Weights of a small transformer language model.
Size: 11 layers, 4 heads of 64, vocabulary 3521, 8.58M parameters.
Architecture: LayerNorm before each block, no position embeddings, untied embeddings.
MLP neurons of a small language model. Each row is named by its layer, matrix (up: input weights; down: output weights) and neuron, and shows model dimensions 16-143. Each number is 500 + 40 x the weight over its row's rms, rounded and kept within 0 to 999. Numbers have three digits each.
After each neuron's rows, "fires on" lists the tokens most often at its 100 highest values on Wikipedia text that the model never trained on; "fires in" lists the words (lower case) most often at its 100 highest values on Wikipedia text that the model never trained on.

L6.up786:498494501524481439475495484539516532478537513530454500581520536539503475593573432544438494529540440490536472467491421485531526574440476399514486446521512490450473492623503521535446517504447564556502490442484488516489482519497546540540516458503513622506475488536490489475486521480489559522424487532482582538522550494506511509499465499550432406470459531514537495528457455546517513482544
L6.down786:494498513527460512531455466480450431449515484519471522448500516563472484421466535554573551453428591506523549569535537452501511416512500537460491516529527558471469454448510518550598577445461503420423569524450533585424538481460540459451497492504505470546465547438497449471518468499498473511502481498529537448541511476461509442474527511441549523466595562532498519540532582529436513481506
fires on: " and", " while", " is"
fires in: "and", "while", "is"

L3.up657:462492508543464415491454469510561490459465506483477515549425598463567534501531536525463496545584501505485526509494523454527510562494524476483472546414556526543519476540397547578396481463469539523425449500562433448528462454539448520458494547504492485495514519543522420469503477508538517513410436510543533522505440491476421554495515487524539510520395557483473420490524473500532558509512
L3.down657:490460544477500477509497511538526498474499513461525460517457556480530507506518509502494472508495529471484521518491521272534522539567530511468461514432527464507499475471469524548458487464470502541477525510492511452510486504520459522467465500420512515484504505504528512464480514461476472491487485540863505546527488477541521516526530506539494496531463509488533470510499436436510511517506
fires on: " This", " any", " some", " this", "ome", " each"
fires in: "this", "some", "any", "each"

L3.up523:491538495539493460509477449537510471446505491451525516580557551445526423577492499471459587463446499492526438545520472501524472509451508491512441462528484539475483503469477502555521506482549522462482510496455478501459460542512534491464425494482448520543479480456496516492464520477507574477525500517499469505514472378563486480536493422525444485473390471564473616460527494567478468520518
L3.down523:549551523458538490540464517507472441504529463466510533498543492508528517485484507487489510451526509483475473530587507463481530489502581498525608558509437516470520531478448486510534530446504470460528506513433520498476496492548435520492475599434520443512444468479500561563504437535544524545519518449767493449523473509549504456453577442493479522439497519522527443522452491424448524485538
fires on: " He", " he", " she", " She"
fires in: "he", "she"

L6.up221:538467497522445494524495513462501400479527553572496480565484512457521488538582537486489544485562453500477447551530539525495521524495552537562467468442489467509482497489499454486500527530505480474512469489420478461540461465503503488446485499530547510491558591466525425460531524425524503437549476482507546593493495493524482501456422498549481434531565559436483514477601468525533554521455
L6.down221:537504521529480497531610470509457515513523473537526505442459421515492480495510558446471458502569541545524532501503506548477592480542453484497474538522506432483475540512570465427485540487431500538470504508476504590442552465571522444486490493489489614449487523494527461525462501497460520523413450543521481471562579502528454473563453526485472546508563440457458483467522415453513511459490
fires on: " not", "ly", " also", "ained", "ow", " first"
fires in: "not", "also", "remained", "now", "previously", "first"

L6.up188:544504539506508434499451531494478454493513533523579523503470506423546506534489515629451467512549506522484542526496486490473525493523522533528518559503428603570520435549532484482450531535490503622459561534510524451483473494540545473463544463533501495542503479531536486481467508527512416526488456558499507540494485513543496466531520465529500560424504570527443453518550441478528557514497
L6.down188:487537503519459532457501525471514493515461528479440536596444474430491537571552501527557489526489499553402523479528517364492483504507541516507448523497515519479541565479512459450491545502529472491519514572477476509585483509453504452492507538497479531479530453518446472559535498483537477487481501544593530502505490514439577565594472456529528508534474507464462568525525486446473463423469
fires on: " to", " would", "t", "to", "all"
fires in: "to", "would", "t"

L3.up796:510499493477477500512460507504526510442486536535525491457453513473513570460561568374402417474474508516536491571495470489515426545479544451510515466513538480521494467520421535490480487465517499506476499583489492503454475450534479492458518503495533523496465490447531443404556544506474532519494487510499490506488444469521498493505553473487493509430543555564508474418506527562456483530502
L3.down796:436522468480451464514476521488474584498513508535505550507553493464498475477560474503477493458533506520519508565474448462477474472541480450468538508558503507558490508531550556503464501517469508470490507492501518571464571452551493478515502485503484589518487484439459504483470536482478515535489431476596450516537519484473503626517530520528549489482577497492489480506511490511501425407372
fires on: " of", " were", " are", "emb", " the", "w"
fires in: "of", "were", "are", "the"

L7.up761:571482554468480555527473483483468552418502492503528529464507500514532509600538487476516462565495511535513496588513482550493440472470466512499531530479501502482460487492460389500449522489481451548517503520578453538505542434476564420575520539534507568466442458541508507515542529439507592478484517492492454480483448518522456502494549484586544478440470537530435502503484550565451535515485
L7.down761:472516463514565451494519484487484505525543483436555472511480507510533532485439511508515488461487499513495552465544486591527539490516516511505506453487434573518521378547557594522490515461514499522513580408437555482467451520542507570438484489410493498463472570511511446443442502511510496511461509506595484477475481528538478528439573470510367478445532484529476504506505496466513489511535
fires on: " was", "ed", " did", " came", " is", " returned"
fires in: "was", "came", "did", "is", "returned"

L7.up353:512525522500573482538477525454557475543532480510491502484457455483508551546435469551503491471537476482597522481475451496515490487412469559473542539541514573501490472590449496503522539496523534539523503563526446431429462475454510485541444510529487567465465573515608486546475472434483526535525516488510475473454491413489519520500567494522514516475488483488497506502522567558455474581503
L7.down353:506490503563454590454560468536573478531451447521513471555457428491512506498437453450535505483594457552388478556474427546463472501478461480529478489460490539520459397476422546544502466573492539557503495555423527437486529536471541518518468564434537512457526491519518530498558539492530557595520527526609486458474467515466530466524459471568546516545467481497523524502520475546467486539470
fires on: " in"
fires in: "in"

L4.up697:503567498493505498524443501514492451478573447507460456475494492454548448613550528513505540453577509541476541507439479526479526472489541503495507414494444530483562548526487450562478444485492551582551493524536435502498481497598484494482432548476501567531512457457469544517505505467511434541597499498513484483549477505446475519507482455520526493474428464499450403532491492522543519492517
L4.down697:495488553489513596486491570515538487530491443560460460541553431484508523506520531463523478524427507528462532498495447508466479528461458554542510514448517482493522515529541471514486429508521444550561562512465510469453565597504460495494490540507418534486533508442455565503542526515492558535387536511598519477520481473488544478503603509464578533429500550438508526458513492518599546528455
fires on: "In", "ap", "cept"
fires in: "in", "sapric", "except"

L3.up669:489534488514467447486493426453530452407475591524515523520484542470559542568589500577513497517465438493478502599452485502526462518507530503520498528467483590534512451447441501507444483564543513476474556472512555482499557556551576511458511516493489512481512553502521526501516505416543511502501446492506519471519468536468523538555405519554474519475479557559552430526504538491519533473471
L3.down669:498494521438454520459540512433492476506504537548503513565474478448549495541516480573522517526488427466430455537524479429483485550535501520557478476459466496585457422472519490593492464454541526502514531549503520503505535563503534477471512573470536444465498523545495425519516456450549469540518542509657442478537470501454598512554451480505521474501507642449522450547544501490543541489442
fires on: " would", " can", " could", " did", " do", " will"
fires in: "would", "can", "could", "did", "to", "will"

L3.up281:517456492450464453523495519505504478487540530530499486541528561494515515547608454523470479516521474479515505440523469477572512513425535498415499437428542473492503601544527521524406520524546497518449488419504570423466522517544551551532489478589481583521421533499468494483525535421476513493458506456513550516581523505581478486499516484542470464466410500521511507548509534516540468537509
L3.down281:476526453507413520547465478508500431489516433581497527501431551514460509484500459489483539491429608553524555527522527550457492519514516517497498481467479468551517449482527496468462513563542515451433472461497544580510531485521516461437528494567458510554538575531460512537445491444534523509475522469568451540551515470517470461472564545521497509538505581482452584483484505570535521504531
fires on: " and"
fires in: "and"

L3.up181:437552535512575491504496414501464479441486489470481515498503484516501489513501482437481471598493445508533417455498524493473532518466587442442507566474495591570512467477515523451532523533521518518554558490579555431501405501418542528484487506497514505522539608562558531501497500508520524483543533527525520523447465518446455554486548510527538446465462487492443471449483560541457505486495
L3.down181:497535553423457526541567591477543569521491513522522530506495527490478462515467494474478477539449533507482560550443464402510485399523448517508478540511443553483410482567519555499476571508465494512471490481474508471421538506482480478463479499519500562499613490460554466537550526440558561486492551491645443475482517491502532484492534476479455542553492520499467459467545446502506481578432
fires on: " to", " through", " of", "ure", " into", "side"
fires in: "to", "through", "of", "into"

L7.up618:517502476536499527491525523498482475440523546550453509500508503468487499546544512490486467514498505560474539501498529527473493524487552560465441521529471517547470455495491437439534530468405561551488577505555440526510432555416490491559552511509474609506549480524489565532423477459581507524439527572488518484510477527470572498526534541565463417468500466547463495490548505468479507554577
L7.down618:512512503460522569557519523432462519520471483559442454506476536507506522405523487490560498555537504511402486472520499470514530541492513530571445428533549507534534465551497490524480478437512507500433526477488449483541548509516594523445542456480458471523551604533488474533549421512492536550481524514564526463516457489492575535531493545477438505447482563523563531593515491467452498473495
fires on: " John", " to", " William", " still", " George"
fires in: "to", "john", "still", "johnston", "johnson", "william"

L3.up89:439566503505546465517551441500498499489497536465498502517465580440504451494503439502471574529565500463523452479512528497506506545450541513555555438441543567468528492541506521533420504459560477493410466571547515414553505455482463544469465541479470491439513498548465512443458491420564479493548428483522557513516468420491538495515570528524473408489394489515441548504494537589477488508507
L3.down89:466502537500473465456505545483541482532488476396482517493526491484508495533504531570488552592462489509402513519518518466471508507497493510565588526528500492504462479486523493444503587517458549464417511557506512524472523472495537451459520506498522480521575485594483463502409488492543493537559500527607484420490428455525476480504506450511501535451488505470502542546503501473483458528476
fires on: " she", " I", " She", "he", " he", " that"
fires in: "she", "he", "i", "shell", "that", "its"

L3.up3:567492430464505524505526516446480509437629544550439487465493501433537521511520524528400442462487525476504436485397487525495534497495527533510474469446559484421508531459517472440485380481545514530468495522489463453555518499521531554471449538505505561523530473477495474509568490493480504517522501539498543489493519536529483555469521474498526494462516499529538516482544524543510502484476
L3.down3:488439479510447478464500588493529468491441393427456565525410499490401510457471507541549437508456591487484487474477507512476533498519391561538474511539536525443528509531456480480530484509553516496515497541485479516485499425494502512485480540503533473467573472524468534530474467499561505547511510471501492545488496573531476470437462543515518507539517472427519553602452508441506449493472
fires on: "0", "red", "a"
fires in: "0", "credit"

L4.up760:502560448587495546494513551451436483477501552482512480461452514426537499531505514489497513461503490549497532539500503484512491486501495561474498475518495502522462467446435497435535491408415503505542524500528548554532455566387486479538543526530491453513487479491476482504444507505548507343521481499489520493422482512498527511491500507501480590476468492451480469473541540487513513515498
L4.down760:572519459446589478462516456425532542525503526538531469513578498486459513424562468479494467417415526490425567528569475496470459478461524404438525467554519526506553544569566471467538486516470510547488521510471517491411492529574570504492509483520485507444440524500498556562487445546503439515467485511470520532617520454519494523487472483483469507514524486521488523459511525486458457427488
fires on: " of", "ially", "ly", "man", "ed"
fires in: "of", "initially", "chairman", "previously"

L6.up25:524463491533476525511485494521442461462530463541433505471502559500502504448552501470465513542530450505556479526454503496505467531511497583522452513476453484538488567477471513518510513486505557579510489408488530543570518472495433498469490475534578540438504464584503525467474493467560464506500560538451474475449450530512503598476441506517473482409452619492502468499482598570507453593498
L6.down25:523459486446491477517566546498493509483482497526458515456459548458499539511458456537495462537474552585448610487574511511483542538507433512498565456488561541474498454485446469500528546551518474548532460479538520477443550435549480485441535519542492470473475454508466552452507511521517540481521537517495471489479490567563540493444540532504568469453481483504571525470416486554432455559555
fires on: "0", "b"
fires in: "0", "rebuilt"

L3.up33:495499459584461489553492534513546538402487472468463468527485551468507542574527525518461467454555419485499545538487459541539514636462517476440443433445455497498515489549497590484468516464551556476487433607504525506475557500516521446459549460515471548424450454483515488438486518510487499513456443574486549522521481530540470457472427512513472505487484541540476498525492458505475575506485
L3.down33:475570552474501481589481502490465551454528474492476558523527512513508541464502544483565464512485556480493530541527576463484530523514526436516504424511482518501496531550503530479538551445515552427435471510526588464446495487502557532535502486521470523477446515465464529474493498493498434514545505501570458557520523424516458508441496492482454494516441522514530433454464610569448531486584
fires on: " is", " a", " was"
fires in: "is", "a", "was"

L7.up34:541558502482498441464478503542445454484523495424561465538588529449521439554500483528450423502433459531494536519433531521503451476477570515457424483480479525528512441526517530507559502528418490554516551505549538506497409566415539518468513520529452485504513579484574589509480495489532515561516522552504500578456442490491522541502544513574563516458431515497535473586589486494478584555547
L7.down34:539532462458454481467478537413440476544492522469477498581489509437501538517521548553502480515460535479398511478494502444515509467518569485550524471516444507533457441479558496507538553490545495590485556539508511549479543549445509472434507507510460480525560562538411445569535462450532563553459478486585507457513472483461590537596475441478540468469470607485540507534518466497475486472493
fires on: " to"
fires in: "to"

L3.up299:430482484468482558497465542503501452465495502528457460535402470550601501471537497441509509540582482461492474466516508514533516583498483524510552468470461578516562567523373516545503482512514552494546502524501482515492494516549497525444451502499519528450498522484527463463589542399521496498469507516499451489532503514439484453475512401525508515477499435508550452505474503526455495538519
L3.down299:455461513510490573466595488426482470464472478454484529520518491542509478538481503516566427445501551504472525512481459527519460471474473481493556506467568496480489489431571472471572536558527488567535550514531562551514532487553555470468477579501486536441574467466465533596487408478464495483426477451506514517550457522493588516524422507454485451535501566551563565473457474534493513524450
fires on: " in", "u"
fires in: "in"

L6.up593:503543532522501485469514440425496479447530541508466518525490518543523555615551483582502449486506486546500527495460565524474511468514553596506531513449460475492491540481547571512503537518503485489504611481574533495512486487487519494458536556530509489455548513456510428527535475468456525462535529524518441508500504562482564577502466466547465522536508482525464465497487516485432465501536
L6.down593:499470558507538450476561548474488508500508538468494539529550509450515448564513539541477481467475490470548393531526494470509509482445538500505528475544550561538431508489536499455448497439502497378526589469500436489480517434513500476530551537477503505423499456569463527532537466480478510592546520532561553527506488519488563432439453549557529450482492570475541482504535444457515488494467
fires on: " to", " at", " can", "ect", " in", "ur"
fires in: "to", "at", "can", "in", "murder"

L4.up585:521539514496565469586525478354488504479517489483539543438449477536513566519544495523485463505551541578519478504427529479483516479526460513479496479483560540516566493504512509605465525484503502505484458516501503520443539462521494472556466476475467480506511518511496492568598492549457497408538460492511511475433463508456493508506525483487550489485479474542424506594471540623467437493503
L4.down585:431530502519521457435486563612477489496464535514512469526555498435523501497494497397525484533484537530515483449531504420552477512434528518479560532489462527562477521440542412466556535487452512545456440456418470460459487514491528540534554467410449583453491476478589588542410494495479537507497468490559544512514485504521480459472486481538443503532538522478537500493488453485501515529477
fires on: " of", "uck"
fires in: "of", "truck"

L6.up894:487533511526442517538519505501523512453489455513543398491498566414507555585551487457504560471384451509476453576570533496504549503457534520401442432415498467458571544506441481488515522459416516496524461499535477496528552497517510484563490437493488465477518498470474520483503510454459531435483510577506500556503500454446456513538518540523536480416574502475489530476619493530496534478506
L6.down894:526546560490472466491506534523473463508554445553453546530422499464458535516467458526510505488489500493490506513492510567501479467565480506472461510539528500525471438545531484536489522571584521531557562523560524514492496510531540558485530420423436585533534448554448502476497502542442505435464504466631517499478423508542476439511453538541512522465471452476466499507413514533534522492480
fires on: " was", " is", " be", " as", " been"
fires in: "was", "is", "as", "be", "been"

L3.up595:538507485549466515574612467480546472474480488511497509507458508508490515548462488565524557506516485511511515482483500515472507518536591541439528505515539459458571531472496562578468539486564557441555618587511527530457497539474587486463511493512520474457525472478523518492487525526460439450515430570485548552410401505469529532455451478483541498474540434468430450457514511472490456525533
L3.down595:504453457493474462478603506526512483516496543478485502460518445474543474535511468448512457496481571478469491540465534404466498366444517477519570536531511500487455487495503457498575489556430467503474427485485515528482536464515429485444542619463457571513499507430508501528505417495476444457547525540687507515497441571505439520516527487521442451484508547495504461485481519504527564474512
fires on: " in", " of", " K", " M"
fires in: "in", "of"

L7.up251:544447525537479450524514468486458488501489506485495512544501602457501492506491567433514466456513512473492437486474478511505512516458534506502518501374529470499520499442476581437435477523502519601403456535488517519519520507524491500471381516537600530457490516478478539495520526478554522496564507529402495532483513544457522472461518548486535528545532492527504473420435527480528512558497
L7.down251:539478535410482526490508487441499525478457533489476524541503504510550563549512519556542572502475459461498513481529497477461508486530480511515509541539489468513537495515524525561486499631488477549515499485459430492515548445501508494429549494467461456465596526511440522517584571437523515516476473462429479598484494477543451512518490501571482483492505489518498593514395569492525486449513
fires on: "0", "r", "d"
fires in: "0", "jr"

L6.up146:567498517471466526501496481505448470439489540504437453544489535403498514558549532506448471494489471548514489550487508511486426516465511545523532548572491464452496530488417521550396534474486456528489505530496543522486540487508580460462426548489451551485522510463506460514491535504553522481503475496481525552536458447516464515504436482503493429532448551533491495496464552563395479481503
L6.down146:432552521436528521489394538547543496536547485475535560502568444513509528435522495463497505437480451550454482481508502507490530532447545493445488532530493545477512453544481450472547514506489487466490420522498526546517499565499531521549443541485436481499452455542456537539449543460527512481528507459692430496458480407502499453506532472475499513411536534418518501532514535560469487413514
fires on: " also", " He", " She", "s", " who"
fires in: "also", "he", "she", "s", "who"

L6.up100:497508492444540542559384494445497378532459558455469467498497537457472528473497512535461502495534537509501541603536547516476440492495483535450531483491529600527493444530526492498458417522471542478499498456534537516466529512423558462546490594515479452534484558465476494507443545448488501458551496501481489553503489464454509452490545466533510418467523524507499478565550495547395490501511
L6.down100:477485472503481486472476470543455477528370523574490527504584475531464488515512476468542491508519505519537467449521483455583473431548507446487577521480510452477525619541483484512520568554497477500510487543469486536484412447483432462596492546440488536524471424521461556500479477503552563498506529448572428497459514442521522501505559546449453549481435538515506498499452516513480459396563
fires on: " that", " which", " also", " who"
fires in: "that", "which", "also", "who"

L6.up718:515531523579455506490518427473496433471487479454487452540504488498578495517555522480479446527539397542474434481525501481502471561489566528480473489434491482479563460470408497555417455528464535542519562502503458472501535495454483486528470520506514507518540514554486462468545507482529554494578449429514486499512474549452510410500493514509516432503535494464518459468548520588527556504617
L6.down718:488448503468427467538475522530499479491595495487479581581484457519496451486578542506506444518511526529505574528514451454446518515527501524424586436525491476525503493504499457493454521521449516542591566534542503454520534551459557456449515465555550540514524480485489543442556549495444469509453505524661476485539510515452478459523473522538542435431499462466537434551468474508477493489476
fires on: " in", " on", " that"
fires in: "in", "on", "that"

L7.up170:541403491522503548493468530481470512467533476503490454541474489466579548616521539492493551560501483531440564529480513513499443546434488529438543500554488557518473512532458496451448405500426549602532480476515490451533485570509476406530572517451496443499470457546532509475507515469528482496473446600482537508482493484505525571544479477480505483503547474491517487436506531509538560514590
L7.down170:460477539489532532535566519559518507506440486409502517564520384462501494576471506526577508517570458467398522487542489438486459482490453496539520493460473438489511487468501477518527430505502494573521533525492546419532516489547492482517536516419520503457536516509488528530507536482522507539414467569607544492580492545468571452518530509501471578454465444470525534486538497540540519535518
fires on: " In", "in", "a", " in"
fires in: "in", "than"

L6.up761:533547473541517473507504426559529574421499594441559484508507538449447504530520495500484504473514497470525451496442488508499540554458507522533497486421488475447493465581512517491517514481545551561455479496555533499539448450465466480560420591482487502438474485538496527458393521471468523555558506456510504481513449422532462434542482524564489453486447524548439514508444480594501447510471
L6.down761:511570500543531498451546490545469489501461542520505500523487429487515484457461472479527600549483486555515504524501515426417514520447539457605521516469482493482469435495537502490516547479513480417575520536504518600470515416469482505493546531437533468520447483488471519505554503515532529524516519506581533475480475479454536449510468532477504537467570529506458520563500437573473471489500
fires on: " he", "He", "he", " she", "re"
fires in: "he", "she"

L3.up725:553558535542456555459489492447499523432514479488444516524417450545535485512538573454484491624493470620486468456484553499518509517491614539557466547496432543522468479427436466523465535489456512540488532564624491531472439470531494474529480500526521513485562511538517501524515489489531529486438576529523511555463490494513499548408524417495534539489531487488480419482574520509454438530502
L3.down725:509501535476520577516498495484512524525545495465496419497513499565468589467561487515528487502447523531490512511438441485485489508445496603499487515525556526473466439548489524503422508462434557553509466535542464483431474533499491538425498393516485441447407556486550470505549507525508493511475550418555505441459533483514498482519511459550452507478498462587470497534494441539466556480546
fires on: " of", " to", " from", " in", " at", "ating"
fires in: "of", "to", "from", "in", "at", "graduating"

L7.up632:426519504519544472513515496527469536466500520492493505510479492484519488544492493457504463464564475528447427483502474521496523581471536475488501448400465535560562538528522472476505526511481567572516485553519538485561444491474547502564450544507540534486545502462528456470528506464506463451487369487504493528564471488499484433426535496505523528535474460514478526485484541499506451515511
L7.down632:491543527533531498527482496528511556504496471521469512521492502475505438517540457523470472471510512495463564531528426501447531454518438434487542472441472532515471522514505487528519531486508562567449510513497537569504445483449499521472493563542470503532592518439377432456541565537475469491537494506599480505547475448537551509529487532449543527459470466535565488511455536527511537405443
fires on: " on", " for", " in", " under", " un"
fires in: "on", "for", "in", "once"

L7.up4:531494479419469481512450502515444479476506531537585453408517527476530502504570584513458509463467558479598493537515470533578454527444550514463439518508452490502478428531500488399477499460431473468446536498508420535458502511551562530471558492498504607554450467454526506440476560527475544450483528560488494503522431464542481525498517542568516523458500522474507551426557551482436560526535
L7.down4:498492506492497447513430463457473523566552517480481511556497488452493541550512433487509468457486540541454472523472571630455543451510494504481479491553470509529495484557569470457500526414479423530516438506541532576538519468512466535525544542510521536489442501530525480463458440512474478454471485472604494487490547462485500612539495511484562469521434519460472496551457553514515451548468
fires on: " was", " is"
fires in: "was", "is"

L3.up682:558620533506485389525538532482498529409503489511531461483535499536460551564506569473484554475529522547484513576517485515518491482499506486432482472546500532469515474586499550478459485480489558521467542537477560469471513457453509455514489501475481587513458477427561452477504497514540540517425391494523535548394434465497440520484444501523517568461529520493508497470541478495447425524482
L3.down682:473575568473489491518541510482497553441503446472520515520552530503461490520475453532500522461526542538485531528518465458471490520535453512485487475556491478505505488477528505482486536491508484511522510523443527533474566445519505421511498495422500505554465498482467488505479484507508540525460503556797515516528411477512473512462461541507508497465512528456441447470544501508493468492400
fires on: " were", " been", " was", " be"
fires in: "were", "been", "was", "be"

L6.up284:577546462455512462527497468388505492482439531510564473516545542444468499550494516476470484510426520509487502504519475492551465484476511513458488468459513503473514536568504450574508531473483508492509563539550512426477523522390516485545525522484501551463395541439475506489483473499526415434494490486501528561508501470553512445513538507584515465473515580496538481481503471446531474503470
L6.down284:559489493529562485493498463438505544487500536469542523471525434464456577493538468520485484448408511469516458485585467441429502550510512417495528528496501542509545460579488542498502437488433511490505547525521456509552442525536509517511481467527555554499518503466519549500552472491496404488482516460536430482469518419433528522492565522517478484501447529485525522486492465492415483477514
fires on: " of", "ed", " and", " by", " Preceded"
fires in: "of", "and", "by", "preceded", "owned"

L3.up238:559548460460498474524451575391539419535481448511487471503518476447512515490468545510488452536552506634531538526489538506511506485466524569543527541532493565585506426458525459537491506458507538516581525517524453537512475546479532450615500507543507449515483499475521493511540531498487508432498454472485521508504466516517501538425526412501572574485555514489501438488530450469483484504429
L3.down238:473504434580483522504611500554471452450525461551481489512550619540518540493482499489449454416501464502553546456503489468489423524509463462467450486475502491507535516542581483479553495525541449570525478463511495407464471481532562554508456460520470565377423494420495478517487478536511551476542502447518504576557503467485462538560514504504440510513464459474526541504471459473558486510496
fires on: " of", "ed", " and", "ing", "ary"
fires in: "of", "and", "secretary", "advanced", "to"

L6.up308:524551485505553410470491548453535500510495575523491479426534484467505571501526578502451447553508481553483543501524437475517470517475538512490447456594517521523544462512538510440446520427543521553524461528549463478467409551473535626480498471554505435511471489445531455501527475508495511518443417444513577494451505535506486518477534482478480574461492499506489476542518463537526396507495
L6.down308:467528487495462469529469500526614553467477498463458501507506541555466528462555489481521496517541520565462519564490485420526511458517505492521527492483533504549434554541487493546549510513446491572552416503528490477448459511528471490538504466511526524523457487477535486474528492485469479391540498451642455449528454504539527546581492499469479593517502500517520458576486490401531512403406
fires on: " and", " of", " the"
fires in: "and", "of", "the"

L4.up119:513510506440522387478463457515496501478505512501547502567532501531444514554506563484484453465530523495559479585506484538511475504497482484427511470557505485470452483502467587444431493484456551544431518479477476494509487484450497497484512537496539545520441509471530544517470504470534510584469512501516516469453484511500511492512433495536613424440511488472513438502572478516474543597517
L4.down119:519498503524468479454487515523465517538493485538495526483530445488479512489523492506441475472562503486552497501471471528493519470481543470545502532544470477524517505423524529521501514529512459511476424511485517522536425471463518473540446472484475471455513463461496440548451468533570508526519470502596543561533476534475515605512493481429486502539502460503523474611536484391485451575440
fires on: " was", " is", " were", " are", " can"
fires in: "was", "is", "were", "are", "can"

L4.up849:429500509530532485516503583495523504450476477470499500491501520530446527549480517467479483566523497461448436476519479485542457547448531491472406535473520546550571469494459513557488438475524430423479449440474484524468523419547438558477469552493469472570547446548485425497451541457539502537527502522515556453486481454490510586455537565511533441481511537464577489471568476507471520582535
L4.down849:558443498518473442567499533454384524528492543557493458532471511555492482457473540563478454523539486521410507509453502428532488432436503541533445515542466566552509472521535582417489516475484434511484484461502540494542503469518514533604541445458479484501462510519552417484448568570469545518540531464585425508483541463460544518522553548478491411494508500486473534487489548592528435473483
fires on: " his", " this", " its", " same", " their"
fires in: "his", "this", "its", "same", "their", "that"

L3.up231:455512490449607497479490447501460489441533458506448419520586580493488520520502457499517546534472440436508493482574563495509470546506541556447435564445527577553546509510436580490420470455535496540448459516502559459571486487504527537521508545475506507444501543485520539439491426453504516539529482584492506498583486409471471543494496519550464489506444505483532558486494570504490476536613
L3.down231:481494477549526504490544544534443558543461601470462462475406539467464548525451508530536456530534573411463503459492547485540506510477596537484438523472477527504508454528459526434438535456486507536426506452512506473456532438543516549544463523494512476531544518540488473525457551528406466525491493511514479502486509455539555548589555539514519463487489549485415555507534451475528469517489
fires on: " same", "9", " each", " one", " this", " def"
fires in: "same", "each", "one", "this", "second"